{
  "n_layer": 10,
  "d_model": 896,
  "n_head": 14,
  "n_kv_head": 2,
  "head_dim": 64,
  "d_mlp": 3584,
  "vocab_size": 11785,
  "activation": "tanh_gelu",
  "norm": "rmsnorm",
  "norm_place": "pre",
  "norm_eps": 1e-05,
  "positions": "rope",
  "rope_base": 500000.0,
  "rope_fraction": 0.5,
  "qk_norm": false,
  "attn_scale": 0.125,
  "bias": "none",
  "tie_embeddings": false,
  "parallel_block": false,
  "init": "uniform",
  "init_std_qkv": 0.0153,
  "init_std_o": 0.0,
  "init_std_up": 0.0153,
  "init_std_down": 0.0,
  "optimizer": "adamw",
  "lr": 0.000555,
  "beta1": 0.95,
  "beta2": 0.95,
  "weight_decay": 0.51,
  "lr_head": 0.00561,
  "grad_clip": 0.5,
  "warmup_steps": 375,
  "schedule": "wsd",
  "decay_fraction": 0.946,
  "decay_shape": "linear",
  "final_lr_fraction": 0.1,
  "batch_tokens": 131072,
  "seq_len": 512,
  "doc_mask": true,
  "z_loss": 0.0001,
  "train_tokens": 745900000,
  "steps": 5691,
  "dataset": "wikipedia_en"
}
MLP neurons of a small language model. Each row is named by its layer, matrix (up: input weights) and neuron, and shows model dimensions 458-553. Each number is 128 + 32 x the weight over its row's rms, rounded and kept within 0 to 255. Numbers have three digits each.
A block is one neuron, or neurons of one layer that tend to fire together. After each block is what it responds to, as a language model described it from the Wikipedia text at the highest values.

L3.up1266:193112128050094126176223101136143100171150103165134106170190154091160128114090197130134099108137113080105105093164139134121181088100168132143115153133120182119141094188123161115113094143105125072155120109061142162174153181128096119160134136123157136099090120092212093095089092140107182158
L3.up2052:134158134100141083112172143144095120168181111146175154141140121150167139128131156114080074135119124086093120113148107119142105085119142182180081110129145205144092092146085096131156116157140134092122167187124175146210126187114106074128125138137146123110152168125136112156083123182111135168
L3.up3259:138125132118107178141117069129157112173159140094186101170146167110102157104149128120139125083143088068075128132148141153119176099071148127160149093142127089120124131110150149143106139124129095129112142154115142133098167150131140108174129105158147160195105102114105154082098126124174135123
L3.up3322:092111143094130122097164121146145120177156121114165061139113139174093093165187162161147127128103135085163165163180167071106138105110120158145084112098185155134125121133125105129099099175141108161107140143056175143172139132113137133115147094159150174100093144105103152112116155159110154118
Acronym and number endings. Final word piece completing a multi-token all-caps acronym or number, such as CCP, IUCN, ARVN, or the last digits of 1987 or 165.

L3.up208:103095093185108132187190078184153134125120071138104135132151122168168192126114127048146136114115139121129073082094156144101177122157206138073148143095149143071171150121104077164112161120108124189122131128108099104075138082075130135118113179105153139106146163119057170185166094134117136173
L3.up234:082089124095121155191115197144113127142134127141206146154081141140180142123127051106093122123090179051119080128131102155085119109160079135098135177104083253114170174106052148139101104054114153127178125074136091113093141105176115114106118128101120099134161116117130146158139107144045162165
L3.up962:140132110148095097072145149113140132139147159113160207160169126094124194058170136097136150169167118113140154122147189158175137149151120109066129093110135192121178155118112116104105166128111093104140138147179100118117172158155121180107135151092134184164175136085121155124078160124093088140
L3.up2965:087151146183103166145150160106163113094053131115204111107077136091113198141135098107110117122106195119168090146116145127110110152191111100093177128157138207096175145113098122168125108088141175160112084124134134130084135054219133198133121125104109144126111124124078186120185153188046118140
Quotation marks, line-start. Quotation marks, mostly opening ones at a line start, e.g. the "—" denotes releases chart note or a quoted oath; also closing quotes after titles or nicknames.

L7.up1363:126208125130101149107181197142109080116116148128108097052112154136179119153079151101091095145152148120119151116126094159185046127095103180110005173141175079091053124142091139146090141136125178061093128132201123134132186128116079096195118124100128136095132109129135118146128106130187125131
Plural people-noun endings. Final pieces of plural nouns, mostly groups of people acting as subjects (students, scholars, voters, villages), and surname endings like -ins, -els.

L3.up1208:121113120107137115157132084141148127132160083186171155101093101100155131115103154131086129145089213078124129070088152143097163070043133155123128148118167226138102082116101094117085161117104106096125126149103154120174146159084104153170117164157160115100118140060136091129066085119135164166
L3.up1402:125156101139092146150183133201113133149164073116151102090149108178088170135091128145133107163110141067105124127115119187122162090105137111084085098117130108091144105128137086115119145097129125114085105118088138140178134135093116088148141121135167137076129136079127129129104054120102173133
L3.up2473:196159115130179121126150100206114126120118083153178138128155108132096137157098097143112140090139183134144157127109138100127137068076190144108133114105123193150138066143056129156113103112120166058163207143155208129168150148159160117150093120111191117127146120056165107080119094152080109127
L3.up3500:131106119105155170159226084127169116159145110161147153130089127119153101145111173110111162082102168126077118083149136162162111108107156125102110135102143184162124088159097130161116093089131133148172164170051165110137132135145078087101101164132123130092085198121140110138053122117113117150
Closing token of names. The token that closes a quoted name, title or phrase (the closing quote mark) and the last digits of years or numbers, e.g. 19|18, 18|89.

L5.up1289:186117149091194150151107172134138139174185142128119143104194119117133111148059119178148128164113101129184129147129049156096076100187105188133157130106158137134079115126188086130115121076119099238131117078165115128091126130133161139116112106141150162142117119144099166178156123194119165249
L5.up2041:115087137137107142133058122111141100148124125089149182116166130156126107118081146124140088094123148132124169135130087091121111158108100085088129142121160123079072101127128123072167156102114117101139075122124165177098201156196151185117148094111128131077140067073058100128146148121161118148
L5.up3011:144116109136138136069170122112194096156145089088141113146130142152164158129116138082135140104091136145177125119084142082171085161127135150080132118122134101065060150096109072088105124119111107112146167136134140098124193090115065113125094091144174116118132155153124115110143135080202156127
L5.up3089:090100121148171138094178168113081055092080145069089107080110103192114123153160107164145173166090147125122189132114115094117131192132129108131150117151162130068101160111068138158171137123119156141118124158142146149075119087084095072174085113140090128095141103194109081155182166154073177164
Table column headers. Words in Wikipedia table header rows, between pipe separators, mostly positions after Peak chart; also Results, Years, Nat, Votes.

L5.up1357:106149105120018132105093131082104134145087179141131149086122155147175126128134136134087187155176117104166146174148138116097079150135143136169140117112108079137107195127128114122117139054152192165141135103139138094138176145153157119135129109194075173127158128105069103068133042140135102087
L5.up1579:121144120106197160132161152118167084142141138128143168132146115120110159123147066087143081134144104147120139118102135134163086106090220136097091145131131117170112122122132118136154069117126118135164146107139162166171114113147099093169110197120116159173106131093101165143125169170129123089
L5.up2303:135068149157165107173124092070127098181152151103057150149124206155157104070141094092131117182140067089120094161111158103149059131113153093136148111143121125191140186134162088172112081070112127122136160143119095132177122129186171177071156117139132131145111139178098102086122125134143114134
L5.up3431:132136160145019107192142141177158136125119229129163121145126121114150088163128152128142093112143162128136182134129101190198153147146145118106089108136127203094183075166129117093113128108131165153081121134140107095135132117157187115156124130148155129123158184116136147147131137095124099135
Wikipedia section-heading words. Tokens inside Wikipedia section headings between == marks, usually mid-heading: and, year digits, numbers (Honors and awards, 2017, Draw 11).

L5.up645:094177141112085159163121130171154104112152115098098126124124148147131126071132126121080142139162111139145122190118089143183078115053098140106071147152159150089077131109096141144107079127142146100132117131104142089152118113133132093125080076124154088132174085105157112059109142139164128116
L5.up748:097186130183088130184150160178170069140054089051121091115118083158140107102171120159148171131155119112123161111134120130129048088154152137110085141150110115113123095124095114087165090083145123116133136167151132154133141128130174155112115129147130106144161094163133112126133110157155079146
L5.up1294:104165140138090087117107124151093136189137136130114134108118141163151134145207180116119132138123077145153138116079063111140102136156065100158109136128117123078106147089131161130165106087127178170083133143195145144161100137163186101199115146138087056134078094129133101058116127101166091130
L5.up2761:105149150197121117131142142204116067192124158163113142129118155118120220130140065103107127089134111143157080132109103118118139098082092114148147232180113171079096095168138098154135154105127104099142134111204162097089093125149084088146145155168126157105134096142140135139140135195137113112
Plural people-noun endings. Final word pieces closing plural nouns for groups of people, e.g. organis-ers, sail-ors, crew-men, and occasionally plural things like claws.

L3.up342:124125161173083134119110151079154156129182173102067135146116124164129105075171156114135118088204134113084137114198166115107165130047068065146161141183134142129162128151086155133221121085078125108107157130183139104121177115126105134097140122118104197116135152169127125157127168080161079124
L3.up475:131188113104130144104099109102135164143139101144089121121094142122103032066171112175118158147165168106167151146128073103120196138130068101151138094146145078153132102129136113173167183116128102147118139092149162141180092141085095182164166115157138139101142171160099107106126099068133129097
L3.up537:119159145172072129076173210137147117155092163069123115108124163153141161071166102184123110139157143113138173154180124157118084118157157137120173163179116113131125148139087109107205101103099124134109117097099143109127154106141146183097090110137144127068089161117090117125127123153176155127
L3.up1791:126200127221080153103168164155159105182108178102143179101152155139114166105120108136160137135222152134150173160139154177158097093096126143112130124152159103082131116120125119140166082082154177148119159115154154130115202123147118145148101133167132178077145137132111169145178095151162121158
Section heading and list openers. Words opening Wikipedia section headings or list entries (Athletics, Notable people, Personnel, Schedule), plus opening parentheses before dates or glosses in lists.

L7.up1850:162063087195106133083183070094148122231110142113135141136162190140148158130146105152149041119178114090170121133125113175088090149057180125061157124161066135137100120140120125126127102123160102096133184138146112108097107107109140101115028127116087146123138087045205145110103138159184143123
End of structured fields. Last token or word piece that closes a heading, table cell or list/infobox entry, just before |, ==, or a line break (Colise-um, Cerambyc-idae, 20-23).

L5.up1658:183093114132153102086183118117169147122045139190179159094082147089158135094122089068139095086111148216126125145142139145134107177116154094125143189155151109077108124144141141115127180168106144145110066104112118118103152069193111129125133162075161122030137184196130065123150106111151120123
L5.up1698:159193106152105135154140143079181152159128087178116149118140168131118137148201131133152102144163155190150116171116114109106090046088164159078162148121159120131129137137139128145126092147153126086107102092093078127092196137237141158098106114146117185084135135146096164107126080051206092154
L5.up1799:144141138107095162146100129135131169158126181145185144129144105120179136179130098130129110165161140153171103108136086141098124139114151133085199162143216118092188166143119169158197087060149141120141112139144108121146151116177115095072069167127123200105179122104131135103176101169126113132
L5.up2670:115117153196152144135132143090127127170067116143176115114138155119152176107177080139178130108183086123117151149113143220145108101068090161090084114144146127125094094145147239148139166145140214118137114101094121103092140122211188085061100064148137148044156129092118131090103099111105128106
Year century prefixes. The first two-digit piece of four-digit years, such as 19 in 1979, 18 in 1802 and 15 in 1530, usually after in, from or born.

L5.up1874:102186114108130158180139082126098085182195074106197157122142120146064145081126132144121195123163139128134123104152106168109101116111118185167085174095108175112128105092099095138125114155157121071125158113111095195154200156126101119156079122135077168140176153112086135118125116112106118122
L5.up2892:092205119125152216144158084118140127134108174139137128127118134161133121102070154134136159151132115120133113110130112142127095075078128201133097145130132180074139161069077117149102104159142124124119129140131149162149083162123115132140114152155084109130193130157188172145157130114100103130
L5.up3130:109115133178128178134136135175137094165155139132145100080128089043109138065154123109157095103211153052136205106143101104139118063113169123087109105195111119147063097124111105128117111126153204204113127118174161102152100158115114146151091172151189187118206157095114123110101064182122164123
L5.up3557:127186132138093157135088136164109118153164126117160165084175104149141145114126157131193157167161126112075147140105087130135108142096130133159087090123142117111117119098088080097152125067141151166162129092144109164139232152072161084097097165200168130114124126118094138144115068147100124150
Acronym continuation letters. Later letters of all-caps acronyms and call signs, like NXT, S&P, WSM, CCP, KXPN, OSM, plus later pieces of split words and numbers.

L5.up1186:185147120122128117166149115164153158105113077177112111141140100151087155091135092139191134108101136106170067086132095143088142066158093114110110110105086127090152080106100139127115120097107130166146099121107173156103200140120119160123132163181136132126166097179125179163108148105104101127
L5.up1688:083113107138152125190185102114142105148144141178109134116126162157171158089096080170144127097182165094168110141134143097116146157107088134072092108095132099134152132103062174186156097109167095167062053136158131120121126140126145104121135189208120201097146118137078164137115139153104119168
L5.up2132:135158104074082168133095154122164135135131146137082097168168091145100103141101099161189159066118156149151121179142104096095084098152148070121133167108106112130142125060055135135136120138182093170150089120111098135150180081148164139141110157192069186195158133156097183140154115139098145110
L5.up3018:155118125155095175149178091121196125154138149083099148172105141099155154124184153153204208197090114149188123144119112099111170067073100145138112167166151129057133146126096103118114169179155141147152175098112180133096156096163092130146157152178153091120167108135114167126134128091116124108
Start of names and acronyms. First token of a proper name, title or acronym being introduced, especially the "(" opening an abbreviation like (FIVB), (SIAC), or "The" in titles.

L3.up433:131095135086139122164143111158157096121101115124139121125120124097158130137159136177130110053120119127101081170120120127118076116106192134058158103151049139094149180137152159156137138126127169112087071142105151154036090101136112133130143152121089188205102135134158169125107151071159178106
L3.up524:124083143052173165179132117192152144145115138135187180116091122131133090139122100182109140116136105152132090180155107126095169142091167102037112101152072120044085135169144203212142123149149168101140107111081133137099098116115072150157107144089156132164144146124146144146079167107197126114
L3.up1320:131050129060171161169175116141156144155126093143137092122130108127134124155120152130133158070088156124118085121118110153081084132086205156033145138110080161124158144150156170125113178132150143163090114156120145112036104053154093173146153114072113123205100117158146127114134151121175154059
L3.up1464:101090083136126097203127160144127124124112175157143188127086094110177141086087146128117178100133101109126058161112141141144116124111190104071128176162119142103150173148104129187114133100122122074152126170048169146135152105186140121108140109147162136176109114136087197104140119136112172122
Split-off word-initial capitals. A lone capital letter starting a word split into pieces, placed after a hyphen, dash, opening parenthesis, quote or heading/paragraph break, e.g. -B(ernard), "B(ony), ===T(elevision).

L7.up1396:146073068136135201144130080163202095189104127169123144090116124084107142141088148161123099198158110162120185126104134190103122106049116129109106136132129159077085120103163072115104090142139176124119110147056054172105137143075054121152147160133162124140180128115137196110127100129160151165
Inside all-caps acronyms. Capital-letter pieces at the start or middle of all-caps acronyms and codes, often in parentheses after a spelled-out name: SA(IMA), (AA)A, FI(J), US(DA).

L7.up470:143156136164158138164163088157164109137156108093151156157130120090099167100101093066149084089134086140129127126091065143080063129050105074108146106185102118111104135086142199109163141145117135150084160136154088128135116107152156140174130113142192200080129115156100168164147149126110183180
Year century prefix. The first two-digit piece of a four-digit year (19, 18, 16, 20) in running text or tables, as in 1848 and October 1920.

L3.up1050:122108139085137094112100174203118154131094115112139136121138099075127180159120117161151116111122123103127073104053171127128123109124112147099147128116154152119158111131120147137114164124125112112094167107107127130151094130109090098149073129127113189135153140195178109141130061198077115115
L3.up1818:136122095130148117185092046122149109150139155193102116096130116133144118136080157061098169127083182177148073161059111151102093112128150186138132111102095122101094156143148114168120087138098108078169123148091147115131142125120082079160129119111092129151100085116134130206166092111155148113
L3.up2297:109132138165128111144169152174100103105178093188135159123125105121181158153181141140108120107156113175152152109148176160089144115139179102092154098123152154180109084144083154133124104068120158100140156099127174127193104068090199149110082114110174138098134126138089087119126133105138092166
L3.up3307:190101103113140137087144136089081161136123106146159141130178111192127103131123114076098147166115136172099119081148180129073163178131150109134088134091142137142124142120077169145153143095130173128095108156108089134123110065164119123163105216054103171124140070090098113180105147070140062150
Coordinate E, "ual", conjunction "and". Three groups: the ″E seconds mark closing longitude coordinates in tables, "ual" inside headings like Qualification and Annual, and the conjunction "and" joining nouns or clauses.